config = dict(
    n_layer=12,
    d_model=192,
    n_head=6,
    n_kv_head=6,
    head_dim=32,
    d_mlp=384,
    vocab_size=512,
    activation='geglu',
    norm='rmsnorm',
    norm_place='peri',
    norm_eps=1e-06,
    positions='rope',
    rope_base=10000.0,
    rope_fraction=1.0,
    qk_norm=False,
    attn_scale=0.177,
    bias='none',
    tie_embeddings=True,
    parallel_block=False,
    extras=['capped logits'],
    init='normal',
    init_std_qkv=0.0475,
    init_std_o=0.0097,
    init_std_up=0.0475,
    init_std_down=0.00686,
    optimizer='muon_variant',
    lr=0.00786,
    lr_mult_o=1.5,
    lr_mult_down=3.0,
    beta1=0.93,
    lr_head=0.00484,
    warmup_steps=200,
    schedule='wsd',
    decay_fraction=0.806,
    decay_shape='pow',
    final_lr_fraction=0.0,
    batch_tokens=16384,
    seq_len=2048,
    doc_mask=False,
    train_tokens=182300000,
    steps=11127,
    dataset='wikipedia_en',
)
MLP neurons of a small language model. Each row is named by its layer, matrix (gate and up: input weights) and neuron, and shows model dimensions 80-175. Each number is 200 + 30 x the weight over its row's rms, rounded and kept within 0 to 999. A neuron's up and down rows have the sign that makes its largest values positive.
After each neuron's rows, "fires after" lists the tokens most often just before its 100 highest values on Wikipedia text that the model never trained on.

L8.gate245,181,244,184,177,193,217,177,186,190,266,221,191,176,207,234,213,171,187,170,197,195,259,207,205,249,224,162,191,188,204,185,156,217,226,193,212,160,163,240,133,173,191,158,221,194,231,203,191,222,199,273,172,169,183,187,215,157,214,206,147,214,169,173,163,209,159,226,191,204,178,229,220,240,203,172,170,190,186,226,239,175,240,188,204,287,219,123,196,238,148,215,180,200,210,170,249
L8.up245,198,188,192,202,200,225,244,214,163,198,190,206,233,220,198,178,211,217,244,202,221,276,215,185,197,220,171,187,242,176,235,195,187,215,163,206,187,168,129,145,200,194,180,177,203,194,132,209,171,240,192,199,176,214,145,204,194,219,166,188,130,197,177,194,179,225,185,166,121,174,221,220,184,155,175,181,128,188,161,243,179,177,211,219,165,163,209,191,227,231,209,182,220,215,227,189
fires after: "le", " d", "u", "v", "qu", " a"

L4.gate302,228,196,168,156,174,211,158,278,191,197,166,205,197,144,152,187,168,223,182,205,255,207,186,188,194,169,196,218,201,193,232,215,226,164,265,213,221,208,253,172,207,188,211,194,180,230,179,192,201,178,198,253,159,206,236,113,226,203,220,212,190,207,175,195,228,188,220,207,190,211,259,190,231,199,248,194,220,189,172,227,195,255,167,253,204,180,170,176,121,218,223,175,204,219,179,229
L4.up302,209,192,206,212,209,258,191,241,231,222,180,196,195,147,182,171,234,169,188,125,228,209,220,207,164,180,204,202,166,210,181,168,239,174,196,209,164,194,199,219,193,167,275,209,215,218,239,220,269,191,227,227,240,182,152,226,239,169,196,193,208,180,226,199,203,171,231,185,165,190,205,225,168,215,170,197,130,187,162,200,167,169,246,166,246,203,198,200,158,180,203,228,263,154,216,189
fires after: " c", " C", " ", " K", "c"

L4.gate368,233,194,174,189,189,200,209,209,222,198,160,143,169,195,205,199,245,138,195,172,166,203,211,218,242,160,223,166,230,228,230,217,197,156,206,190,219,252,213,229,203,171,211,141,293,203,201,216,207,236,167,246,208,177,223,246,225,208,195,223,184,180,200,208,218,185,161,208,214,193,220,229,196,213,237,224,180,161,201,223,153,148,159,176,257,184,251,196,193,179,214,235,207,173,192,207
L4.up368,193,187,239,251,220,149,203,188,160,184,163,228,256,187,180,223,196,181,183,231,241,141,199,192,207,199,184,209,182,223,247,183,205,199,217,153,217,202,170,219,224,186,213,218,225,166,147,200,191,165,220,201,196,193,260,150,243,251,123,156,232,244,141,218,223,172,157,217,218,215,206,146,211,241,164,211,200,225,242,173,169,165,187,202,172,167,187,245,235,241,174,202,166,228,232,224
fires after: " ", " (", "18", "8", "6"

L6.gate89,234,198,239,222,217,220,194,219,253,172,154,191,224,195,228,218,163,209,144,215,170,240,176,218,179,191,207,197,263,258,214,199,234,195,197,230,163,198,213,209,253,206,172,269,172,198,167,226,158,229,188,142,187,162,215,165,225,247,228,200,227,215,216,193,203,231,225,269,209,171,227,226,228,252,210,203,183,216,148,242,213,224,218,163,219,242,228,228,225,211,213,220,143,246,172,168
L6.up89,168,175,171,167,215,181,176,205,225,206,282,192,192,211,195,234,196,225,203,158,156,226,209,209,187,187,147,228,221,189,148,192,207,203,260,217,186,241,204,187,187,218,195,194,185,244,239,166,207,269,249,208,222,183,232,174,181,180,196,232,168,198,224,181,180,216,192,259,237,213,210,249,179,182,214,226,180,209,185,146,201,169,206,204,223,217,251,285,186,220,199,236,221,168,146,175
fires after: " H", " S", "h", " pl", " K", " L"

L3.gate161,225,219,194,223,201,205,252,193,188,262,179,198,179,214,186,202,208,255,231,188,204,225,139,253,198,188,220,190,216,243,222,230,202,160,200,156,217,137,175,177,233,194,209,178,200,136,186,182,157,182,192,255,180,280,217,245,208,206,153,187,238,155,192,164,224,163,215,255,160,195,228,243,163,151,214,267,241,241,199,244,212,169,152,189,191,228,173,222,188,230,249,225,181,214,171,209
L3.up161,250,179,226,219,265,173,186,192,193,233,161,154,155,182,261,177,222,170,208,125,162,201,195,194,232,210,235,264,183,188,197,205,221,232,173,167,205,201,178,240,209,165,204,215,165,238,204,169,207,227,192,168,234,177,264,181,244,198,194,200,233,161,137,211,230,198,232,216,213,210,142,194,211,140,242,198,165,223,237,168,243,172,246,238,235,225,254,153,206,223,197,175,195,222,162,203
fires after: "\n\n", ".\n\n", ":", "ed", "==\n"

L8.gate174,242,177,161,140,177,203,235,185,172,271,224,224,219,160,168,211,169,191,211,240,163,152,197,211,169,245,200,186,203,190,237,221,201,229,167,176,202,196,203,187,175,167,216,227,239,233,208,204,234,178,235,145,278,228,241,199,162,186,242,190,247,212,177,179,205,159,190,180,221,205,194,203,220,219,266,175,286,218,177,167,263,255,172,149,256,199,231,179,168,252,170,194,241,178,223,176
L8.up174,209,187,220,220,239,126,228,256,195,189,237,217,229,186,175,187,202,176,254,167,168,197,241,206,152,177,188,251,158,181,191,175,146,225,151,178,189,211,248,203,205,197,173,184,206,184,219,202,144,246,228,186,234,147,183,242,203,189,241,222,153,215,191,177,177,185,178,223,214,230,205,240,227,156,171,271,199,251,143,166,210,178,206,194,182,207,200,202,252,191,185,246,219,164,215,224
fires after: "os", "s", "er", "ac", "ic", "("

L6.gate111,169,245,245,181,154,192,186,199,209,204,220,180,200,214,258,187,218,211,184,205,186,256,180,139,197,192,214,207,182,207,184,233,202,162,191,167,181,199,190,213,187,236,214,236,230,235,187,242,172,146,213,210,205,274,212,224,159,195,195,188,143,242,179,170,222,217,208,173,206,227,219,182,217,162,257,182,222,214,228,153,258,188,204,210,232,168,229,215,206,177,232,201,131,196,222,168
L6.up111,209,196,184,166,219,221,155,230,242,240,251,193,177,163,198,220,247,193,195,167,168,212,180,198,218,186,171,189,202,232,176,211,209,232,218,211,195,223,229,259,235,213,204,208,226,187,237,245,137,188,157,209,190,141,225,201,216,214,196,170,145,211,205,243,213,230,137,202,156,196,125,212,200,129,168,212,206,178,230,263,194,192,230,157,191,173,205,233,225,167,207,225,174,171,151,233
fires after: " M", "ar", "3", " (", " ", "F"

L4.gate274,153,208,193,228,253,208,168,232,187,195,133,217,227,222,205,228,175,199,216,174,228,204,156,229,195,224,244,208,149,194,222,202,168,225,156,187,247,215,184,262,196,153,195,231,148,211,198,207,202,184,198,243,197,241,228,165,244,212,271,208,218,137,151,206,179,174,216,169,176,208,202,195,186,162,176,183,223,217,227,207,217,228,236,167,226,137,211,236,200,185,181,205,155,228,208,194
L4.up274,183,175,229,176,213,175,170,172,225,177,211,230,230,215,153,217,212,183,210,216,178,253,214,206,207,249,166,169,208,192,252,211,172,168,141,229,229,176,200,210,178,243,247,179,165,250,220,159,136,254,161,241,174,234,213,178,211,193,277,241,190,173,202,216,178,214,156,201,141,208,196,213,221,205,191,204,276,237,169,232,245,209,226,222,181,200,208,179,209,146,191,249,205,196,207,228
fires after: " ", " A", "2", " St", "our"

L4.gate1,216,194,212,164,196,230,198,206,219,204,160,229,157,203,216,193,216,141,152,176,228,192,189,173,227,201,226,265,229,227,158,214,196,220,230,164,155,145,208,240,191,203,248,183,226,223,213,148,211,261,213,150,220,226,231,180,197,165,208,171,187,222,187,177,242,185,183,233,256,158,202,187,191,218,154,183,207,254,186,204,231,157,232,172,232,195,167,209,220,193,216,175,242,179,191,198
L4.up1,226,166,187,188,226,219,159,209,238,166,157,243,229,125,235,173,193,167,155,188,222,259,239,164,235,177,200,191,168,196,220,203,183,162,178,168,184,192,235,197,176,210,273,187,177,170,224,211,148,201,202,197,214,229,218,203,181,131,195,215,205,228,239,228,247,213,172,198,232,188,230,133,208,158,225,235,234,209,205,200,216,176,251,196,219,184,163,203,244,177,210,222,145,192,242,197
fires after: "=", ")", "-"

L4.gate176,152,163,193,166,213,218,211,234,163,211,143,205,176,223,178,220,230,203,200,234,194,210,213,246,206,215,211,169,207,193,229,194,222,202,235,129,224,192,199,219,202,197,252,216,172,226,189,189,225,211,153,218,200,239,200,167,192,188,228,194,219,164,152,260,189,179,219,200,188,227,242,189,217,138,184,201,197,187,180,197,191,210,201,190,142,200,218,224,199,182,225,225,197,212,194,233
L4.up176,154,221,193,221,222,204,216,194,162,211,218,235,200,141,171,214,210,188,268,169,185,183,185,214,197,202,164,218,118,209,161,161,219,194,190,202,164,195,213,129,194,205,201,172,145,171,226,206,210,200,202,187,235,275,206,196,212,232,188,243,215,190,217,204,219,174,177,220,223,216,181,191,233,214,201,205,181,241,194,196,214,205,197,174,185,236,291,179,224,159,209,226,207,205,189,188
fires after: " A", " pro", "qu", "u", " S", "A"

L7.gate227,130,207,194,210,220,214,193,240,187,218,151,208,182,202,165,164,278,161,233,204,190,182,221,163,180,168,194,173,162,215,233,180,187,123,218,238,145,202,196,195,203,233,191,226,223,220,179,169,189,221,187,249,242,212,171,226,209,194,225,175,235,158,209,227,164,233,187,186,201,189,231,213,200,150,208,132,226,215,227,200,141,251,201,132,226,265,185,214,195,181,211,137,246,206,153,205
L7.up227,205,193,206,128,210,295,222,231,188,145,166,224,224,199,196,207,198,207,240,209,154,229,168,177,234,240,183,240,188,216,208,226,220,196,263,214,155,221,204,179,219,227,194,196,209,201,199,198,160,234,193,131,191,159,189,232,218,199,240,179,192,203,208,200,221,210,214,229,190,185,163,184,205,193,176,215,191,198,196,202,230,179,202,201,155,221,216,188,211,170,193,206,237,228,177,148
fires after: " R", "R", " G", " A", " C"

L6.gate242,229,184,221,139,146,200,297,199,209,240,236,146,196,209,203,253,215,228,191,204,173,198,200,227,197,203,245,195,218,166,245,180,184,166,239,170,228,222,195,159,152,212,193,232,194,215,200,186,237,212,192,181,198,191,255,163,168,201,181,142,193,185,205,140,218,226,232,217,215,194,233,190,168,185,190,225,210,214,240,205,147,211,147,183,164,146,182,211,191,214,236,266,215,221,150,239
L6.up242,195,198,198,206,273,164,189,143,202,201,183,207,162,191,177,176,191,151,223,195,184,177,152,204,221,229,161,214,208,260,253,176,212,195,169,224,162,194,180,176,164,174,255,204,197,204,238,142,137,191,259,229,203,184,204,247,250,148,190,203,229,168,199,187,181,206,212,179,214,173,199,195,194,183,201,228,156,168,175,210,212,214,238,195,159,199,229,179,132,204,244,202,229,206,134,186
fires after: ".", "-", ".\n\n", " \"", ":", " |"

L4.gate135,240,223,231,177,159,246,240,207,170,198,249,155,249,192,223,256,232,191,217,230,194,199,142,194,202,224,231,209,232,217,167,213,198,203,223,135,207,193,207,218,142,134,201,212,178,197,230,255,177,148,190,155,191,275,187,187,232,201,186,169,242,178,170,194,209,203,218,179,208,184,212,235,163,174,159,202,153,241,173,223,159,235,230,229,226,254,224,207,245,229,228,261,189,218,155,217
L4.up135,236,148,239,222,234,198,222,237,171,207,265,230,196,204,242,226,196,171,239,188,185,157,204,199,231,229,188,240,187,160,220,205,186,200,160,219,240,196,157,174,267,172,230,181,209,217,188,183,186,211,228,207,214,188,157,165,207,218,165,257,233,218,165,202,177,159,156,209,174,174,222,163,173,185,191,196,191,178,205,196,128,198,194,220,198,200,188,184,182,116,216,203,174,179,183,201
fires after: " |", "-", ",", ";", ".", ":"

L7.gate367,192,230,191,226,218,230,200,229,232,207,230,147,235,169,223,202,179,201,156,156,251,196,225,178,239,186,226,220,193,185,180,169,165,186,161,229,239,221,253,170,193,232,180,243,188,180,204,199,279,208,196,213,266,130,168,174,202,202,207,147,201,271,203,189,203,196,132,219,215,226,215,207,212,143,179,175,210,284,238,214,211,147,234,231,211,216,239,246,224,180,151,204,193,188,197,233
L7.up367,204,182,195,210,170,185,239,301,215,167,188,237,153,174,161,214,219,202,188,176,217,173,157,171,222,195,194,171,184,183,191,189,158,232,209,279,190,200,183,212,220,189,209,224,210,231,200,230,186,211,230,229,205,209,191,191,170,178,243,167,186,222,214,176,218,184,163,181,220,167,196,233,241,156,197,216,214,217,216,202,208,245,212,226,249,194,172,179,207,196,279,232,215,263,178,190
fires after: " D", " R", " V", "D", "R", " d"

L4.gate110,171,172,202,163,209,233,253,194,197,178,246,202,196,220,237,180,163,139,171,211,170,259,166,183,195,227,217,185,224,156,238,204,174,156,167,229,195,197,190,196,209,174,230,207,211,222,222,202,259,224,225,193,187,200,223,201,205,281,190,208,178,202,206,149,197,180,174,188,214,148,192,189,212,199,208,150,204,200,187,241,173,179,232,198,180,219,196,197,192,208,230,211,234,245,141,181
L4.up110,161,205,227,209,178,182,193,171,175,200,203,246,200,216,273,181,191,190,217,187,187,257,186,182,193,229,128,167,214,190,184,192,165,230,154,250,234,221,260,159,236,196,198,242,172,240,159,176,185,168,232,206,148,169,181,190,183,250,189,168,207,217,238,193,174,191,171,142,245,193,192,194,193,167,217,199,173,232,199,201,232,201,195,277,201,241,229,176,200,227,259,234,226,173,207,157
fires after: " d", " D", "D"

L7.gate93,183,198,250,187,154,169,202,203,195,210,208,221,151,166,196,243,163,216,183,253,250,242,223,217,208,173,223,216,192,247,222,214,158,221,201,210,188,208,167,199,191,152,187,228,197,165,174,211,163,215,226,141,212,214,161,253,238,191,222,133,221,199,178,166,181,206,206,155,194,167,183,179,162,228,204,167,196,196,162,137,181,177,208,201,221,206,222,171,194,189,122,214,165,182,237,224
L7.up93,186,191,218,231,226,189,187,248,206,228,180,191,221,188,213,177,170,223,278,184,164,172,195,156,210,199,212,216,183,173,212,217,194,187,159,151,201,152,151,185,200,153,252,232,199,196,170,238,218,215,167,248,191,180,192,194,268,198,153,186,146,185,224,196,206,206,171,214,187,163,208,221,213,190,215,244,168,218,173,202,204,177,221,201,219,245,180,192,235,165,185,213,211,240,252,202
fires after: "e", " b", "w", " m", "h", " c"

L6.gate289,173,203,242,219,200,257,212,202,195,188,183,172,159,219,221,231,199,205,208,176,219,261,202,229,195,213,240,216,168,190,213,239,166,155,206,236,233,227,211,203,234,221,195,219,190,223,150,215,176,202,235,234,209,221,171,197,176,174,180,208,213,173,170,187,189,194,250,174,240,115,267,176,200,151,201,156,157,266,227,236,226,238,231,237,159,208,210,190,169,145,177,216,174,232,187,179
L6.up289,198,214,200,219,173,169,183,194,229,154,210,176,164,208,224,254,248,150,195,164,227,192,168,222,221,195,173,208,230,194,205,245,235,171,176,225,211,233,221,224,245,192,198,176,161,224,201,237,225,221,216,210,200,195,220,237,144,161,137,181,226,204,196,220,227,218,209,190,212,170,233,206,205,206,132,170,188,174,200,179,175,212,175,247,155,244,188,144,172,220,192,138,164,163,250,211
fires after: ".", "ver", " ", "2", " the", "1"

L7.gate25,199,182,246,175,202,207,175,231,239,207,202,214,202,172,187,201,182,206,180,229,207,266,208,209,149,193,129,190,227,241,214,181,235,181,222,150,182,197,195,247,166,183,217,229,219,193,200,210,211,178,213,179,217,222,170,123,195,216,158,184,247,196,196,186,250,219,213,178,215,201,151,207,253,123,209,161,207,138,166,154,169,236,231,185,208,187,200,171,207,194,213,184,205,179,159,209
L7.up25,195,156,170,215,265,197,180,250,201,251,190,176,232,211,207,190,156,192,239,183,174,229,197,211,229,191,217,243,205,180,204,184,231,201,190,228,159,192,216,188,217,177,248,214,209,214,213,223,178,177,205,185,150,166,217,208,258,168,143,214,204,184,167,233,238,221,179,223,225,207,208,173,220,244,249,235,232,205,176,163,203,260,213,175,211,219,190,212,231,191,155,175,222,127,199,191
fires after: "e", "an", "b", " s", "o", "w"

L3.gate157,146,171,134,185,171,223,200,251,246,201,125,212,190,233,180,113,178,172,174,212,163,234,208,176,200,194,162,245,253,220,229,173,246,157,213,213,192,175,208,199,253,210,152,160,199,186,164,218,194,231,193,195,202,207,186,190,192,222,222,187,127,231,244,197,204,222,202,179,230,190,218,227,221,189,241,176,190,198,178,139,176,235,122,201,217,225,181,185,185,156,194,172,172,181,181,246
L3.up157,234,175,192,199,229,202,195,223,250,183,218,173,149,166,238,195,244,187,205,227,224,211,203,242,166,244,216,182,194,231,173,178,207,221,231,193,184,170,186,241,197,194,198,177,210,218,192,232,261,244,159,225,228,214,178,239,232,180,209,165,167,193,252,141,245,188,209,165,185,163,174,192,216,179,183,226,261,172,217,236,256,125,180,174,224,172,202,181,131,262,227,184,186,211,258,184
fires after: " ", " c", "as", "v", "g"

L8.gate369,208,226,178,181,147,144,298,213,231,182,219,160,143,228,202,187,175,220,199,234,175,176,160,251,219,216,188,190,166,263,215,187,148,236,192,175,228,190,228,220,178,255,193,197,193,193,135,246,188,203,220,162,214,206,173,224,189,219,253,199,197,200,223,232,206,225,177,172,195,239,217,173,179,186,160,166,213,240,184,190,185,240,168,175,188,206,189,179,192,208,158,195,202,208,169,113
L8.up369,201,177,191,180,162,155,235,194,190,162,197,221,216,200,153,228,189,162,178,181,185,197,217,210,209,241,249,154,180,211,271,204,166,197,219,196,258,174,212,170,196,189,221,176,226,165,140,260,186,211,208,199,215,211,221,190,167,246,101,157,210,206,223,177,192,199,198,222,186,216,158,196,225,149,177,205,170,179,246,173,206,209,183,146,223,221,197,259,192,223,169,216,166,257,232,174
fires after: " ", ")", "6", "3", "2"

L6.gate61,221,233,195,198,191,164,202,265,179,230,160,160,233,177,182,172,244,203,186,201,135,228,185,191,191,223,186,195,211,183,191,167,207,194,176,149,220,199,171,212,249,193,185,200,170,262,208,221,151,209,208,237,209,179,213,190,201,203,247,210,214,207,158,197,187,211,167,237,184,214,164,154,208,200,193,207,246,274,191,157,262,247,213,168,237,200,217,213,164,191,168,238,180,163,133,186
L6.up61,191,203,220,211,208,222,232,183,180,238,172,198,219,223,167,199,199,246,178,196,141,196,132,219,243,204,211,199,247,213,185,220,230,141,194,224,187,227,185,195,165,165,170,139,202,231,207,184,188,190,173,193,232,197,208,182,231,223,232,204,181,185,192,174,218,243,195,215,165,173,244,156,235,172,174,198,185,155,186,196,213,201,214,239,168,243,177,135,185,194,246,234,190,252,191,198
fires after: " R", " M", "ar", " ", " A"

L4.gate332,211,237,246,181,232,205,166,193,252,243,208,198,230,215,253,161,186,196,161,182,218,172,183,209,279,176,169,184,198,174,200,203,220,174,220,230,171,179,186,148,223,221,225,209,208,227,166,194,225,172,171,170,206,195,197,181,199,172,256,148,254,224,183,139,233,162,193,199,198,199,196,185,126,193,213,223,167,224,147,185,132,128,189,160,257,232,218,193,188,222,201,239,186,226,171,197
L4.up332,159,216,230,206,295,194,140,227,178,153,212,199,201,157,217,213,191,196,172,201,220,229,157,136,242,174,218,143,202,195,190,225,193,229,146,159,225,294,221,263,200,179,175,185,254,199,185,193,173,239,183,167,201,220,223,224,212,176,220,203,195,184,188,168,187,219,157,187,227,175,148,167,181,206,240,201,153,218,218,199,173,211,239,177,162,195,197,210,183,180,145,186,145,164,222,191
fires after: "=", "r", ")"

L8.gate146,151,210,174,160,158,259,218,252,203,204,217,181,181,225,212,236,199,228,213,228,225,225,169,206,231,245,172,159,160,172,235,240,173,228,195,192,158,213,204,237,157,194,225,221,189,255,187,228,189,220,181,174,178,206,166,239,185,231,222,191,211,178,207,195,160,220,225,208,170,160,221,185,189,244,201,199,189,223,191,175,237,269,174,173,208,186,194,198,214,168,187,215,221,270,214,182
L8.up146,183,230,171,199,207,223,230,153,242,195,198,230,130,175,244,200,225,216,243,142,228,181,167,182,236,215,183,216,195,166,172,200,171,225,199,195,205,183,160,202,163,240,162,190,175,231,231,253,166,229,201,210,203,233,248,231,167,149,224,195,155,196,223,214,195,158,205,232,259,223,186,199,220,200,137,186,207,210,158,207,240,169,231,192,242,196,162,161,232,211,221,204,217,193,155,190
fires after: " A", " in", "A", " E", "n"

L3.gate207,205,171,207,193,198,145,153,189,201,215,200,210,235,247,163,173,199,204,211,230,154,213,257,200,206,145,251,140,197,197,212,160,226,134,230,201,237,160,213,182,156,213,199,185,182,152,211,155,208,181,271,236,215,162,232,209,166,157,216,189,151,213,174,155,199,227,201,211,187,180,157,187,166,197,245,136,222,222,201,212,259,212,171,249,201,205,237,214,184,171,206,192,177,177,218,183
L3.up207,226,225,220,207,203,213,192,235,214,169,184,158,228,174,182,211,166,205,198,241,196,168,170,165,232,255,201,204,224,229,162,215,192,196,184,194,173,199,162,199,218,227,229,192,206,190,228,213,192,130,219,238,203,243,189,143,244,179,242,215,255,189,198,199,189,204,195,144,192,216,230,203,214,159,203,161,186,221,224,234,237,110,185,194,186,274,166,221,201,201,229,222,208,263,236,194
fires after: " M", " A", " K", " F", " a"

L8.gate43,210,194,255,204,164,200,228,225,215,195,252,236,195,207,155,235,218,252,204,199,216,199,201,199,228,173,209,204,172,181,216,228,179,192,233,220,167,205,174,152,225,234,194,243,225,135,218,214,174,145,186,220,185,190,210,212,162,195,239,196,200,218,197,167,241,230,187,195,210,218,197,235,207,171,156,180,214,192,151,213,163,190,259,193,221,208,200,185,174,226,210,203,194,200,232,208
L8.up43,194,207,226,234,209,181,224,193,186,144,164,219,155,212,164,221,159,162,185,203,199,179,170,199,180,199,226,183,205,177,153,191,173,250,190,153,152,159,191,134,194,163,240,205,184,153,196,171,168,201,215,218,270,171,244,177,197,238,205,229,187,204,245,181,205,190,192,272,237,209,189,236,169,263,196,150,182,165,176,208,185,189,170,196,238,200,172,196,289,187,207,194,185,197,194,167
fires after: " C", "r", "ro", "c", " c"

L3.gate319,186,222,203,232,171,177,223,203,187,268,172,252,196,165,177,189,167,167,175,209,201,176,196,224,230,162,234,195,220,224,188,161,184,167,191,203,214,153,213,224,210,207,194,159,189,204,196,212,190,187,215,219,171,262,260,219,185,162,264,216,218,248,212,187,211,172,258,227,218,217,207,168,174,145,225,226,251,216,218,190,190,180,218,183,193,175,227,241,214,148,166,247,167,221,220,191
L3.up319,235,228,180,142,201,212,240,180,211,173,213,173,208,147,209,208,236,192,200,258,211,224,193,193,207,125,223,138,160,267,224,200,207,170,157,190,178,172,231,186,218,182,161,236,210,214,223,145,167,209,203,227,217,211,236,241,173,199,213,217,192,227,194,208,226,296,220,225,191,218,175,234,170,176,162,205,224,231,211,236,201,193,181,209,192,179,202,222,220,194,205,208,197,239,205,179
fires after: " K", " ", " l", " Ch", " M", " A"

L3.gate331,228,211,159,238,199,161,194,205,210,200,148,141,162,236,225,182,201,253,241,207,221,197,230,188,240,188,210,199,201,232,192,247,213,178,189,223,164,182,162,190,233,165,208,189,225,235,168,228,204,253,188,259,192,237,226,167,164,194,190,175,185,223,219,228,168,183,163,194,195,208,195,278,192,169,166,233,232,190,185,203,199,150,208,202,200,121,212,152,235,220,148,199,217,223,164,223
L3.up331,153,144,220,244,203,226,200,198,244,216,183,201,190,180,205,253,148,208,184,297,196,170,200,186,231,196,202,156,279,186,221,183,197,221,222,228,214,214,170,192,154,200,214,162,204,188,181,249,206,211,235,174,204,227,184,193,182,165,161,155,170,151,198,179,187,200,197,247,222,208,211,231,201,243,243,204,206,204,178,173,193,217,157,175,193,249,206,195,259,205,201,237,210,182,143,160
fires after: "is", "ill", "al", "ar", " h", "um"

L3.gate44,173,207,183,208,169,178,219,170,239,190,210,239,212,231,136,236,190,139,163,257,167,201,203,187,223,195,173,217,248,220,158,206,207,146,214,191,170,185,226,222,204,200,205,198,213,269,184,197,249,223,204,216,195,154,203,181,174,161,174,163,156,188,186,246,225,210,251,251,184,232,200,260,191,201,229,209,208,246,216,161,156,151,220,183,252,205,152,201,185,154,221,215,178,191,164,172
L3.up44,151,244,208,154,177,191,243,227,228,181,221,249,205,235,223,240,193,158,162,224,164,215,191,171,213,208,179,157,216,275,205,201,157,168,249,206,184,215,185,202,157,192,193,215,217,267,190,187,177,223,169,217,207,156,254,125,188,215,225,224,215,224,237,203,185,209,191,211,173,239,167,254,229,201,140,169,251,197,193,220,213,170,221,212,192,223,140,224,250,144,247,230,196,219,130,219
fires after: " ", " P", " (", " R", "i", "["

L6.gate35,200,178,235,222,164,260,225,245,222,179,208,230,209,224,180,215,238,238,188,214,235,180,204,213,158,176,186,199,217,187,200,222,232,254,205,277,219,268,230,224,215,211,190,153,229,218,201,210,222,248,207,197,171,211,220,160,233,169,190,168,163,136,240,150,219,211,198,193,188,233,222,227,237,188,236,223,178,194,217,215,252,210,262,193,238,204,152,234,207,232,237,221,193,191,265,244
L6.up35,226,217,144,237,182,174,190,235,172,224,206,207,163,147,161,203,232,184,264,198,212,149,179,222,181,203,255,176,221,225,188,177,203,209,160,169,220,215,252,132,150,200,225,149,207,182,199,254,143,197,189,224,225,184,238,170,185,177,179,221,190,184,181,233,172,195,190,225,205,244,214,241,210,203,214,188,162,243,186,207,193,220,243,176,182,205,204,155,232,201,183,229,235,177,224,254
fires after: "ro", "ou", "i", " c", "b"

L7.gate152,201,214,241,222,246,221,241,178,264,209,177,142,182,212,129,258,202,123,216,153,165,180,214,253,199,188,136,252,183,195,240,183,154,183,227,201,177,221,203,213,197,227,207,292,230,198,198,174,205,204,198,178,166,142,208,233,189,186,213,207,155,215,244,203,187,213,236,196,198,158,147,206,162,195,173,250,178,237,174,253,230,183,186,208,164,227,238,174,210,149,168,195,254,173,171,158
L7.up152,240,219,198,171,208,217,242,153,205,214,198,210,204,204,162,233,201,208,148,190,162,195,140,239,193,187,239,217,176,211,211,200,196,225,187,203,169,200,136,208,154,212,188,180,204,206,173,232,174,247,166,166,222,183,208,200,138,163,201,221,226,200,178,242,228,156,128,135,184,182,201,216,178,167,178,162,219,197,177,202,193,202,165,204,177,220,236,201,163,168,219,193,198,172,204,200
fires after: ":", ".", ",", "2", "8"

L6.gate269,213,219,171,131,245,194,188,211,229,181,210,196,181,204,209,159,205,209,222,266,224,174,156,187,259,200,168,155,203,147,197,165,190,276,194,237,158,198,247,141,165,199,202,204,246,193,175,180,232,219,177,130,158,188,182,195,195,179,244,172,222,207,202,143,201,217,201,188,232,189,202,209,212,186,182,192,186,217,183,179,181,197,245,174,202,195,241,180,215,159,187,224,234,158,163,235
L6.up269,167,169,211,185,181,187,186,202,213,200,242,216,158,209,170,225,156,227,206,190,189,176,224,143,217,196,170,241,236,160,176,214,193,229,246,180,236,184,164,236,236,235,219,223,189,210,190,215,152,219,148,178,188,141,165,178,197,183,241,185,177,167,259,222,200,205,125,184,204,259,170,198,210,223,159,197,200,218,211,232,223,175,226,242,175,215,230,196,265,156,243,180,216,210,204,185
fires after: ",", ")", " (", "i"

L3.gate115,146,243,154,168,235,189,148,253,268,180,159,228,161,208,166,156,230,181,189,225,219,184,170,171,201,221,199,234,154,259,174,188,247,196,165,187,218,229,226,243,245,181,224,144,248,193,179,156,184,223,190,168,152,211,220,247,184,150,259,220,207,163,186,195,196,183,218,197,209,193,165,183,199,193,180,215,197,217,192,204,248,188,173,190,183,180,209,155,224,235,197,235,196,182,191,158
L3.up115,156,162,183,238,255,205,214,178,160,188,224,218,228,175,206,157,201,187,153,230,186,193,213,222,203,200,193,227,193,213,146,214,200,243,218,195,233,210,213,232,207,160,171,157,197,182,159,250,237,212,166,188,166,180,241,157,181,235,211,189,214,238,195,166,158,207,211,172,164,196,201,166,217,186,135,184,230,252,177,270,208,213,193,164,170,195,213,183,165,261,230,260,140,207,230,220
fires after: "ain", "1", "6", "0", "4"